MLP neurons of a small language model. Each row is named by its layer, matrix (down: output weights) and neuron, and shows model dimensions 96-191. Each number is 200 + 20 x the weight over its row's rms, rounded and kept within 0 to 999.
Before each neuron's rows, "fires before" lists the tokens most often just after its 100 highest values on Wikipedia text that the model never trained on.

fires before: "|", "|---|---|---|---", "to", "ic"
L12.down309,186,230,193,172,220,236,188,197,210,152,176,217,253,212,189,220,207,192,222,180,159,166,196,204,229,210,217,176,191,190,186,226,242,189,201,196,192,188,169,208,202,206,227,216,191,194,200,169,224,155,191,212,211,196,204,189,189,231,179,192,193,231,227,172,207,183,185,205,190,212,207,204,177,189,146,185,192,222,195,201,210,172,166,218,193,195,196,233,215,197,204,193,247,194,210,221

fires before: "\n", " "
L7.down370,196,216,193,190,200,169,198,193,189,159,209,244,195,201,228,195,214,202,173,181,216,188,208,221,174,186,180,200,188,189,179,203,215,219,205,183,179,198,235,201,219,221,218,206,192,241,178,152,193,224,209,176,180,186,188,212,192,199,160,194,249,212,199,208,224,201,181,207,211,207,202,213,207,193,229,197,229,207,226,185,227,198,178,180,190,187,220,169,193,218,198,207,173,213,203,196

fires before: "\n", " ", " P", " G", " N"
L6.down314,212,202,187,204,194,196,208,197,191,193,188,226,193,217,209,215,197,213,218,204,215,224,207,204,211,239,180,206,178,152,232,201,220,201,211,191,199,180,196,202,177,193,210,207,207,171,190,204,218,200,204,153,193,238,207,223,146,198,198,218,212,155,211,209,228,159,169,199,189,225,202,197,221,221,211,221,210,204,199,201,189,203,202,189,232,217,237,167,209,180,212,236,161,220,184,216

fires before: "\n", " The", " H", " He"
L2.down112,216,188,196,193,224,204,185,144,229,227,177,240,195,198,212,219,217,192,192,176,171,173,207,237,186,207,214,204,192,255,199,225,181,190,214,208,220,181,202,196,186,223,197,184,212,210,185,219,195,164,173,168,208,206,195,177,214,172,195,183,212,195,194,167,173,200,232,219,211,167,199,204,203,231,219,186,234,220,215,211,177,181,213,163,182,176,202,195,217,194,211,167,220,236,205,172

fires before: "2", "1", "3", "9"
L7.down33,169,200,175,237,197,200,240,227,201,205,163,210,218,213,239,221,197,211,226,177,205,186,185,222,172,183,228,206,208,207,191,175,211,207,209,187,226,194,214,230,196,210,226,202,239,162,177,229,224,187,186,184,195,208,204,202,194,211,206,162,227,178,171,211,191,160,171,192,183,193,223,208,208,195,202,207,216,191,185,207,179,181,218,233,203,194,186,228,144,194,212,226,223,198,198,185

fires before: "4", "0", "2", "3", "1", "6"
L10.down442,229,176,179,165,199,203,225,196,204,211,223,182,208,215,143,198,180,225,187,218,214,195,202,223,228,191,194,229,216,177,199,222,205,203,204,200,190,194,194,170,217,187,196,192,216,210,181,163,218,207,176,197,218,182,206,212,185,185,197,186,203,222,195,198,235,202,211,180,218,195,196,229,188,175,200,177,174,219,205,183,197,198,201,177,201,175,200,187,203,226,187,169,167,196,171,206

fires before: "|", "\n", "|---|---|---|---", "\"", "-"
L4.down171,197,182,182,205,216,218,207,184,212,191,190,209,188,220,236,204,199,197,215,203,175,174,205,185,201,175,199,179,189,232,177,193,207,182,204,222,170,214,232,218,167,199,206,200,175,209,210,154,235,178,210,166,186,190,166,159,173,179,181,211,184,192,187,195,236,192,210,191,172,181,197,185,235,203,186,203,208,188,209,202,204,213,193,186,186,192,213,217,231,189,198,219,225,190,241,203

fires before: " ", "\n", " P"
L5.down173,184,177,180,205,175,218,211,182,207,216,188,218,225,210,215,191,209,209,210,212,233,191,208,203,193,203,188,204,214,205,215,200,221,175,181,159,208,170,194,169,152,223,224,200,199,214,175,174,239,202,223,205,204,184,222,200,183,161,189,217,174,190,246,214,189,191,227,183,195,214,213,199,216,225,247,216,221,199,195,181,177,198,207,176,228,202,231,187,216,174,216,215,217,222,193,211

fires before: "s", "t"
L2.down17,213,187,162,212,225,175,203,194,184,209,190,209,191,179,167,207,208,201,200,229,210,167,208,185,202,205,187,188,248,200,230,229,220,190,247,180,180,236,207,191,183,196,185,160,199,209,201,233,210,194,200,190,212,212,174,191,196,233,179,198,236,181,154,176,195,208,183,207,217,176,181,197,222,227,191,193,202,183,245,222,222,182,199,224,210,208,171,187,201,211,214,212,194,212,178,201

fires before: " ", "\n", " —", "9"
L6.down286,181,200,208,186,194,188,210,178,192,195,181,205,221,224,238,232,181,195,198,177,208,151,238,223,226,209,142,188,210,212,178,203,223,212,204,154,209,196,194,204,184,224,193,178,205,227,171,172,182,228,204,164,178,183,188,189,203,222,229,182,216,210,216,195,195,214,219,184,219,215,216,199,176,206,226,207,200,188,262,186,193,210,193,171,224,185,203,206,199,189,197,198,201,200,189,197

fires before: "\n", " The", " It", " In"
L12.down558,220,230,193,200,190,192,166,199,193,170,209,231,199,216,207,194,196,200,226,159,184,208,193,172,191,217,214,200,203,233,185,203,208,208,238,209,202,168,214,189,217,207,201,207,176,208,194,213,178,201,194,213,155,216,178,208,196,201,186,223,178,198,214,208,220,206,164,208,194,217,217,203,172,217,207,181,224,183,188,188,192,201,183,221,202,176,201,200,216,225,204,201,220,217,177,185

fires before: "5", "2", "1", "3", "7"
L5.down267,233,183,198,219,157,200,205,249,191,178,198,230,190,222,231,212,202,204,210,165,193,196,200,230,232,218,211,206,210,200,161,205,190,200,205,186,198,189,211,218,211,171,226,238,195,212,196,209,176,170,195,151,199,205,201,206,189,209,222,218,220,172,210,189,172,209,176,208,183,205,204,179,177,238,220,229,242,201,206,191,212,226,174,212,186,178,195,210,204,183,204,181,202,206,175,201

fires before: "7", "2", "0", "1", "8", "9"
L12.down334,198,203,240,188,181,178,203,177,191,199,174,181,212,189,213,180,198,240,164,193,199,194,198,225,164,206,236,216,222,190,192,203,234,212,178,162,151,196,200,194,223,211,210,197,208,190,218,168,188,173,180,197,197,205,180,193,195,172,186,224,202,213,188,197,214,192,173,212,190,180,206,190,200,204,212,193,218,224,226,222,186,209,192,174,206,216,198,212,213,204,180,214,184,221,211,206

fires before: "|", "\n", "|---|---|---|---"
L5.down136,196,191,188,230,238,208,192,181,213,183,182,213,207,230,234,222,202,200,217,186,193,172,228,173,225,184,197,182,216,201,216,216,203,202,223,205,173,197,221,193,170,183,236,183,180,215,177,179,232,196,230,208,194,193,161,175,193,230,191,208,194,183,200,211,199,166,210,181,178,207,201,201,205,196,201,238,189,243,168,216,184,214,203,197,170,201,198,206,240,196,204,222,234,186,201,202

fires before: " ", " the", "2", "5", "9"
L4.down286,187,211,228,189,212,175,194,209,221,196,227,171,171,202,192,210,224,182,202,155,197,200,234,209,220,212,208,215,219,199,168,182,138,186,193,186,196,228,218,196,223,201,212,213,178,214,161,231,233,220,187,201,245,190,186,227,204,234,233,206,193,206,214,194,187,218,194,212,169,241,218,187,186,167,182,199,261,213,207,215,187,197,207,180,219,224,195,222,194,205,205,186,244,221,211,220

fires before: "\n", "E", "N"
L2.down150,205,205,188,192,176,176,192,208,187,204,174,194,216,206,235,203,169,214,191,202,179,231,216,226,191,198,193,196,188,198,182,208,192,225,204,205,189,175,199,211,209,194,151,252,218,234,177,210,177,206,199,168,180,221,212,227,227,183,219,198,187,215,187,200,207,232,198,229,207,206,206,201,203,180,193,226,190,193,208,209,245,201,214,160,177,197,253,200,200,238,162,214,213,217,194,207

fires before: "1", "2", "7", "z"
L6.down446,194,179,201,217,193,191,211,198,197,193,202,237,205,210,200,209,190,200,224,201,203,219,186,202,226,241,220,228,153,209,225,214,216,194,166,201,187,174,181,229,209,205,178,213,177,154,204,191,208,213,196,205,209,198,236,212,221,219,170,227,227,189,196,223,198,135,182,205,164,173,171,223,237,174,202,204,194,201,233,169,191,215,182,181,201,224,223,206,192,168,205,221,195,225,194,205

fires before: "\n", ":", " The"
L10.down524,188,233,204,198,200,195,216,217,227,207,211,222,180,189,206,202,222,186,222,212,204,192,202,168,210,176,189,187,231,205,183,242,201,185,212,202,214,171,206,209,201,190,192,185,201,188,208,174,226,211,160,189,178,211,195,185,187,200,217,224,175,172,206,203,205,211,157,214,166,192,202,182,186,205,207,206,203,206,212,230,144,173,188,164,195,183,182,186,198,167,239,202,230,219,186,196

fires before: "s", "es", "ed"
L12.down557,201,187,181,176,193,220,203,224,209,211,208,203,223,232,179,208,179,232,169,202,208,202,188,187,234,241,181,204,234,200,156,220,217,216,215,169,160,181,217,194,188,220,228,218,205,194,199,214,173,190,208,211,212,236,193,163,189,200,200,261,161,207,220,196,196,193,173,181,166,228,157,199,204,188,206,177,171,194,146,221,225,186,206,204,197,187,168,184,179,228,213,210,192,205,191,170

fires before: "k", "ce", "c", "ation", "ri", "ath"
L2.down72,195,198,162,221,221,231,220,193,196,158,228,204,269,205,197,191,222,210,224,192,220,207,215,199,187,208,175,206,149,178,220,183,194,220,225,222,194,199,210,224,203,173,192,205,196,215,215,189,182,184,201,193,225,149,243,190,232,186,207,228,170,203,200,193,176,191,201,218,202,215,212,186,206,197,180,185,172,234,199,191,154,189,200,194,221,181,173,203,175,172,220,195,193,228,191,212

fires before: "\n", " It", " He", " The", " His"
L2.down80,202,213,211,239,205,208,208,227,240,182,182,196,187,226,243,169,195,196,202,198,210,217,175,190,222,209,267,219,219,218,191,175,192,200,210,199,173,225,176,200,220,184,200,213,199,197,215,170,162,235,187,178,175,194,209,198,197,195,217,203,196,180,223,210,181,195,207,218,184,194,211,192,198,192,230,151,213,204,209,192,201,199,193,200,202,163,187,190,196,198,213,182,160,209,247,212

fires before: " |", "|", "%", "\n"
L10.down3,217,229,175,174,178,164,259,205,217,162,191,237,227,198,197,192,226,204,221,242,227,194,184,188,184,211,185,203,188,244,223,168,234,194,246,169,199,205,185,194,253,188,168,197,205,206,190,179,195,225,208,190,204,196,211,213,198,206,205,201,187,201,183,196,223,208,180,213,169,186,207,199,182,221,201,197,193,233,213,223,151,205,203,216,192,195,187,208,253,224,199,222,193,219,173,188

fires before: ":", " "
L6.down404,184,150,190,162,216,212,199,199,193,225,175,184,209,209,199,242,205,203,197,196,195,173,221,190,209,188,219,201,194,213,217,146,178,217,235,200,191,213,175,195,185,196,252,187,204,197,198,169,216,210,156,168,221,181,190,213,228,178,196,183,181,192,181,219,186,217,203,209,194,203,204,213,218,227,194,192,196,223,206,186,221,221,197,198,180,188,190,181,227,205,179,173,195,193,236,229

fires before: "\n", " ", " –"
L7.down463,247,213,229,199,190,208,206,203,198,162,229,224,203,215,197,216,213,203,222,213,219,179,204,188,202,190,188,206,159,179,201,230,252,238,206,218,194,198,198,208,217,211,221,183,205,207,224,171,223,226,200,194,218,205,214,191,197,195,186,183,205,166,197,212,229,209,170,182,210,210,187,178,168,223,201,220,195,237,204,188,216,169,173,183,222,224,173,187,159,180,195,200,206,197,203,181

fires before: "s"
L4.down111,216,200,223,178,224,212,179,185,185,189,163,213,193,220,179,221,217,192,160,224,185,166,211,192,208,212,201,201,222,168,218,222,235,204,179,183,197,205,213,202,183,190,202,240,245,203,202,207,186,210,212,199,210,215,198,181,219,211,202,200,200,176,192,187,195,206,238,194,202,214,175,203,185,223,167,209,204,191,195,224,170,196,217,188,199,201,208,175,224,217,180,205,214,246,195,206

fires before: "0", "1", " |", "\n", " ", "3"
L4.down430,231,145,215,187,172,211,197,160,211,194,225,220,165,190,184,205,214,169,221,206,175,209,222,201,197,211,246,183,219,233,168,188,230,186,192,186,216,200,206,186,221,210,212,202,197,191,172,233,189,180,176,173,251,210,176,232,185,186,182,217,186,195,158,220,206,211,193,213,188,215,195,196,179,204,210,207,191,211,194,210,217,193,179,241,213,186,176,209,233,192,225,210,181,175,203,183

fires before: "ed", "en", "ived", "ted", "ive", "s"
L12.down292,233,241,166,211,223,193,177,190,210,192,202,177,230,201,217,191,221,210,214,198,190,185,227,247,177,219,220,206,202,219,200,198,223,191,203,178,156,199,178,199,152,158,218,210,177,192,213,160,222,191,202,189,197,210,248,181,205,215,218,204,192,204,178,186,182,213,215,187,230,243,217,227,237,191,191,185,190,188,185,221,223,228,221,196,223,178,202,213,213,205,205,167,187,213,215,219

fires before: "1", "6", "8", "0", "7", "4"
L12.down304,157,212,171,208,191,186,165,216,220,225,221,204,210,184,194,174,199,192,220,186,242,224,222,227,239,207,213,204,208,198,219,246,196,185,206,200,174,199,199,193,165,192,239,181,206,234,208,217,223,214,188,216,210,218,163,199,203,210,185,238,206,213,178,191,186,163,178,215,185,174,176,191,176,166,181,195,208,194,208,189,210,200,196,210,184,187,199,183,209,216,210,187,200,186,217,179

fires before: "\n", " The", " In", " A", " This"
L2.down557,213,199,194,233,218,213,179,208,221,203,196,224,150,246,240,224,192,174,184,206,146,181,235,178,213,204,247,183,207,207,220,183,216,227,210,214,203,207,189,196,212,200,193,195,226,218,195,160,199,179,211,189,195,176,199,204,222,191,212,216,176,179,154,174,219,249,202,178,207,171,213,197,218,191,174,182,216,200,192,230,228,226,173,191,210,191,195,212,206,201,183,185,179,198,204,202

fires before: "0", "and", "p", "es", "ap"
L12.down567,265,187,187,201,186,159,221,222,242,201,216,181,202,219,185,216,181,172,181,205,181,209,213,168,173,237,192,232,208,214,216,225,211,227,226,169,188,183,218,186,175,196,200,171,206,182,170,218,210,193,204,198,212,208,209,196,171,203,216,224,231,206,168,189,217,184,185,212,191,198,214,198,166,214,172,214,197,191,226,217,142,198,174,230,217,185,192,198,181,187,222,192,229,238,200,177

fires before: " |", "s", "\n"
L2.down348,202,189,220,147,157,189,194,185,233,214,177,242,245,226,219,191,199,216,206,187,218,210,182,193,236,216,162,173,212,187,197,200,191,208,227,216,203,199,181,185,211,208,179,195,192,187,170,192,174,191,231,194,214,247,160,213,229,201,215,180,192,188,233,207,181,216,220,215,180,207,217,209,199,180,207,212,156,216,230,177,185,180,204,191,211,180,234,218,218,218,195,184,199,209,198,185

fires before: "\n", "C", "g", "=="
L7.down216,218,163,186,192,238,186,209,191,187,218,207,185,208,197,214,211,220,188,195,219,216,181,183,191,194,198,196,165,224,145,218,171,197,261,207,176,230,163,214,179,203,222,207,233,198,186,199,158,199,209,218,205,189,239,184,214,212,196,180,189,219,183,162,204,214,191,174,195,189,213,212,207,219,201,195,202,186,227,196,193,185,213,193,198,222,158,190,173,218,199,183,221,177,183,192,203

fires before: " |", " ", "\n", ",", ";"
L7.down190,234,210,218,194,194,193,169,200,224,202,228,191,217,175,234,184,180,209,173,191,229,215,208,220,226,215,202,185,199,178,184,220,214,207,195,218,195,201,212,200,192,199,214,218,192,194,220,219,158,237,189,166,194,165,210,218,227,221,211,221,214,196,249,176,194,184,179,155,186,211,210,210,199,190,217,182,195,203,199,186,211,190,205,172,192,179,203,186,196,182,194,208,220,220,216,214

fires before: " ", " |", " (", "%"
L10.down510,166,187,219,201,209,195,180,204,174,193,211,226,207,207,162,187,223,208,200,216,225,230,213,228,203,227,202,174,189,202,219,241,179,184,204,162,202,202,198,171,183,230,229,238,183,167,194,207,195,208,225,189,212,181,233,191,196,202,196,192,187,186,225,165,171,192,211,203,155,207,197,224,147,223,206,187,196,169,203,171,202,199,202,197,189,219,199,184,164,215,216,235,188,183,196,213

fires before: "ed", "er", "ters", "ment"
L12.down95,236,173,185,196,198,222,204,188,188,236,189,226,189,201,228,197,202,188,190,213,169,204,161,184,218,186,190,200,189,174,180,224,198,216,225,182,182,229,209,202,189,238,222,219,246,186,204,224,172,175,209,219,201,188,194,179,229,221,194,193,199,223,169,211,178,185,178,207,175,209,193,220,196,213,215,195,222,202,187,204,182,175,198,189,195,219,212,213,192,150,196,179,193,195,203,213

fires before: " |", ";", " m", ")", "%"
L5.down74,205,234,189,181,202,194,245,188,258,206,182,197,195,194,226,188,199,199,172,201,194,269,207,222,182,213,214,204,184,183,234,188,202,178,201,219,194,213,200,223,240,223,236,190,193,194,208,176,224,212,204,156,218,177,193,182,177,206,177,172,189,208,214,201,204,192,192,204,228,230,197,214,225,158,217,199,191,217,212,208,195,186,193,185,222,200,180,181,220,188,215,215,214,224,192,191

fires before: "s"
L2.down361,208,208,188,198,202,185,228,164,215,184,175,201,194,212,193,223,193,207,218,210,188,209,176,134,235,193,207,192,209,202,192,223,206,202,205,186,201,224,216,203,193,187,199,195,185,180,189,194,196,202,199,188,190,213,186,205,203,204,203,199,187,168,187,231,230,196,208,189,218,194,208,166,210,143,229,182,214,189,213,214,177,236,205,212,207,204,177,210,218,244,162,220,205,223,176,200

fires before: "\n", " The", " \"", " This"
L2.down218,194,210,204,245,175,167,234,204,169,194,223,206,202,216,176,146,174,196,204,185,215,171,189,191,200,164,207,219,176,218,199,212,198,223,188,155,196,184,217,191,217,249,198,259,183,210,221,225,161,225,172,204,195,206,166,199,168,228,240,165,171,211,186,216,229,188,215,225,208,166,218,178,230,189,210,207,193,167,189,203,180,223,204,228,209,175,179,190,199,196,218,208,201,200,193,201

fires before: "0", "|", " S"
L12.down351,193,199,184,223,212,193,216,175,245,221,222,168,223,211,218,189,170,223,204,205,160,184,203,190,192,220,221,180,172,204,226,231,194,226,217,181,216,199,214,212,206,223,206,175,197,180,186,177,175,206,190,187,234,194,169,161,222,222,213,214,194,177,168,205,196,178,228,217,210,221,205,196,208,198,229,190,168,195,211,194,210,236,206,187,202,245,194,182,236,161,166,227,184,146,214,201

fires before: "2", "1", "ing", "s", "n", "ican"
L4.down411,214,231,178,213,203,205,232,169,196,198,209,187,187,202,188,202,188,205,203,189,197,183,185,205,207,249,202,202,208,208,192,199,187,204,177,190,214,184,211,215,234,244,184,203,176,192,236,183,231,193,207,195,194,260,147,161,239,208,193,221,200,221,176,205,223,196,199,209,201,177,203,223,221,168,181,223,226,207,197,209,180,177,170,195,214,216,192,201,186,194,207,173,168,173,215,206

fires before: "2", "1", "0", ".", "3", "9"
L6.down380,216,165,226,224,187,181,216,222,226,197,175,212,195,185,229,251,187,203,164,214,191,217,205,197,213,172,237,198,206,217,196,219,178,237,199,207,159,205,183,201,209,229,209,230,198,220,200,223,224,192,202,187,206,216,217,166,241,205,170,173,211,208,212,152,208,197,153,248,190,207,170,162,182,184,203,209,170,213,202,174,193,169,152,223,207,174,222,192,219,210,176,224,207,221,176,197

fires before: " |", "ate", "or"
L7.down537,178,170,210,221,213,141,181,166,196,204,181,217,172,231,155,199,207,163,208,207,174,187,237,210,221,163,202,189,175,172,185,202,191,174,200,172,223,218,179,190,213,202,194,224,228,229,216,226,168,206,198,181,189,222,208,197,223,219,215,193,190,194,182,195,190,201,200,214,209,184,218,186,188,230,172,208,219,206,201,213,192,188,228,195,191,155,206,224,183,221,189,192,183,207,180,208

fires before: "1", "0", "2", "3", "7"
L12.down205,192,232,171,190,165,213,209,216,172,210,198,202,213,187,208,204,223,200,190,199,237,207,202,199,191,202,187,191,208,199,190,207,204,217,236,170,210,217,175,170,202,216,220,223,196,222,225,170,179,213,178,215,195,207,190,209,187,194,230,179,214,234,196,230,187,192,203,175,171,213,217,181,190,208,194,166,209,229,223,213,157,194,183,200,212,184,178,220,205,207,228,203,193,206,206,203

fires before: ":", "ies", " of", " |", "w"
L2.down431,219,178,220,211,190,175,213,197,222,183,208,198,188,204,185,193,202,185,164,201,185,181,188,207,188,243,162,184,194,210,246,207,217,183,219,158,217,194,205,197,218,195,211,209,201,215,229,231,204,192,245,187,195,211,184,179,213,205,193,217,207,201,220,186,200,176,207,212,212,180,183,184,226,249,180,199,177,225,233,181,215,202,188,169,171,183,210,219,209,244,188,199,178,190,223,191

fires before: "9", "2", "8", "1", "6", "5"
L12.down565,164,210,167,244,221,182,228,216,239,200,218,164,204,211,192,177,197,204,224,210,185,223,220,188,179,216,228,221,206,187,204,189,199,194,206,196,210,213,211,177,196,234,196,174,186,181,184,201,189,203,179,189,217,182,193,226,194,206,181,223,209,205,178,187,233,155,195,218,191,190,186,176,206,180,177,175,242,238,213,194,200,159,200,187,231,188,215,189,174,218,237,178,199,211,196,193

fires before: "s", "-", ":", "\n"
L2.down374,203,221,178,223,188,181,200,219,204,185,185,188,188,230,183,218,202,228,187,204,218,202,204,179,217,194,209,170,215,225,227,221,221,191,205,187,242,193,181,221,192,209,213,189,183,222,188,185,188,198,191,239,177,169,217,204,202,198,199,202,164,190,154,222,202,196,247,209,209,195,208,185,193,235,183,181,171,193,210,220,203,191,222,182,189,205,201,184,213,189,224,237,243,205,168,202

fires before: "ut", "ice", "ved", "ution", "v", "ic"
L10.down112,192,203,191,194,206,184,203,201,211,215,213,207,222,190,206,177,203,187,155,226,212,223,191,195,200,186,219,190,188,167,201,199,206,241,203,183,208,191,191,163,201,195,196,164,200,192,194,226,192,181,185,206,154,187,235,218,181,194,208,182,196,189,198,211,186,223,255,164,224,233,199,214,185,185,230,199,178,214,181,199,211,171,189,208,200,237,209,179,176,243,222,203,192,199,220,192

fires before: "es", "ation", "ial", "ed", "k"
L2.down316,181,218,195,205,222,162,211,167,199,178,229,210,231,204,213,192,167,222,201,198,201,204,180,222,219,228,180,197,198,225,215,171,219,210,192,212,214,210,229,184,179,191,190,193,170,210,214,201,231,217,210,176,195,163,194,203,158,171,210,192,183,211,198,203,204,221,213,211,214,179,192,227,193,194,210,215,234,193,178,212,183,189,173,232,247,179,202,205,181,193,176,188,186,211,213,196

fires before: " ", " |", "\n", "ª"
L10.down211,190,203,209,185,209,163,191,198,199,162,222,188,202,230,235,198,187,213,208,213,251,208,228,215,232,195,177,185,212,219,181,193,205,222,178,186,218,180,221,174,179,181,169,195,158,195,202,201,226,228,195,197,206,181,193,200,184,182,199,186,193,213,196,200,191,203,194,217,203,222,205,197,222,209,222,163,168,212,242,211,242,208,182,169,174,190,162,171,213,166,182,218,206,227,163,179

fires before: "8", "9", "7", " N", "1"
L12.down311,216,200,174,201,209,191,194,178,222,192,191,192,218,195,227,186,194,186,215,196,234,191,179,206,172,222,208,205,186,184,230,221,197,196,204,184,224,181,209,206,169,218,185,196,212,220,214,157,180,205,193,183,214,175,212,198,212,235,180,186,184,205,184,148,171,218,233,193,162,196,202,206,232,212,204,169,170,228,207,224,182,231,199,225,206,174,202,207,223,180,205,218,186,195,233,194

fires before: " ", "\n", "c", " +"
L6.down572,221,228,199,196,189,176,214,179,219,240,200,204,223,203,205,205,222,220,198,210,238,208,185,205,186,210,209,192,192,175,206,204,215,175,202,165,211,227,229,191,191,215,213,219,214,185,212,182,215,220,197,208,190,174,228,215,222,186,183,228,208,182,223,167,195,233,196,211,218,180,225,161,194,186,180,170,186,168,189,198,177,187,214,161,228,216,235,201,204,196,199,226,187,150,179,228

fires before: " ", ":", " of", " |", "or"
L10.down319,179,198,215,212,191,174,214,209,211,203,178,161,220,234,215,205,215,231,218,182,204,203,219,212,206,196,236,179,197,191,201,180,193,212,229,181,188,190,182,169,178,198,235,163,209,210,200,192,186,212,194,197,230,197,185,228,201,162,160,198,184,212,227,210,200,188,211,195,170,244,205,224,192,224,201,201,194,189,193,196,171,210,196,243,206,227,189,211,224,207,217,187,151,183,172,189

fires before: " ", "\n", " Team", " R", " S"
L2.down467,201,244,190,231,240,199,205,198,196,202,207,196,175,237,197,216,181,195,183,181,202,204,226,214,186,239,192,222,167,184,225,144,192,190,190,205,209,197,173,240,231,212,195,194,187,208,202,195,196,195,211,175,197,194,213,196,180,200,180,214,210,187,209,210,200,180,196,190,202,184,203,169,207,215,172,219,201,175,219,184,229,177,202,196,190,185,254,237,205,194,210,204,185,141,211,210

fires before: "|", "|---", "|---|---", "ations", "ic", "ics"
L2.down127,229,189,204,205,195,191,203,207,191,206,216,186,182,209,214,241,190,173,197,205,171,184,195,229,217,229,211,209,201,168,208,186,214,220,171,212,179,206,208,204,185,214,225,213,213,214,177,162,200,173,186,192,181,188,147,191,226,199,190,184,171,195,224,196,169,213,195,176,196,182,246,208,173,188,191,210,217,249,200,220,212,209,220,176,184,212,200,184,193,195,206,210,202,169,225,196

fires before: "4", "3", "1", "-", "5", "9"
L12.down233,203,175,201,185,194,235,206,197,195,199,207,195,193,191,191,198,198,272,187,227,193,208,189,214,211,199,211,211,223,192,168,201,229,219,190,210,197,192,244,196,209,166,197,191,194,204,240,181,232,179,209,180,206,196,248,157,219,187,203,183,159,226,199,237,190,201,207,179,211,196,226,174,228,244,230,191,180,198,258,185,166,199,178,205,191,183,211,207,189,237,200,205,203,217,200,179

fires before: " |", " m", "1", "%", "3", ";"
L7.down355,240,188,200,175,226,208,203,205,185,178,189,200,206,174,174,175,209,239,208,218,210,160,209,220,187,195,213,199,209,210,225,202,229,171,209,176,176,203,221,188,204,238,241,173,207,206,201,214,204,185,230,193,212,217,203,215,187,184,191,218,201,217,173,204,200,188,145,219,185,229,204,223,201,179,211,167,209,199,219,205,207,187,164,219,194,250,222,194,202,232,204,224,218,189,173,217

fires before: "\n", " The", "at", " He"
L8.down59,212,194,216,214,207,186,196,208,207,211,200,213,177,202,214,196,207,187,200,201,200,209,211,197,197,185,261,219,224,172,199,191,220,182,175,208,205,210,182,207,215,220,190,213,218,220,194,174,206,180,181,184,206,208,189,241,221,209,209,216,188,198,163,193,197,200,187,201,166,183,184,159,169,190,197,199,215,174,181,229,184,206,209,207,209,161,187,216,199,175,212,206,159,228,207,185

fires before: " |", "0", "^{", "8", "5", "9"
L5.down335,234,228,197,212,198,151,207,203,187,190,220,212,212,203,224,221,195,213,204,196,189,191,189,199,204,227,210,155,196,195,238,175,234,175,230,222,189,211,174,205,180,225,166,209,222,181,176,208,207,192,190,198,193,196,243,195,199,197,220,215,182,228,207,174,198,219,212,192,211,187,214,192,208,183,172,203,181,223,192,244,197,193,179,205,211,219,219,213,199,219,248,222,224,181,210,196

fires before: ")", "),", ")."
L12.down521,211,227,194,176,174,188,209,210,211,190,194,209,238,216,208,188,207,210,189,189,200,201,209,185,188,171,172,171,206,212,213,197,191,221,216,225,192,177,222,181,177,157,192,195,165,169,202,194,195,226,174,209,213,204,200,241,217,201,192,169,247,208,198,192,204,171,210,227,207,229,190,216,238,226,209,215,172,198,203,158,226,213,200,193,166,218,188,208,209,212,197,222,195,219,209,139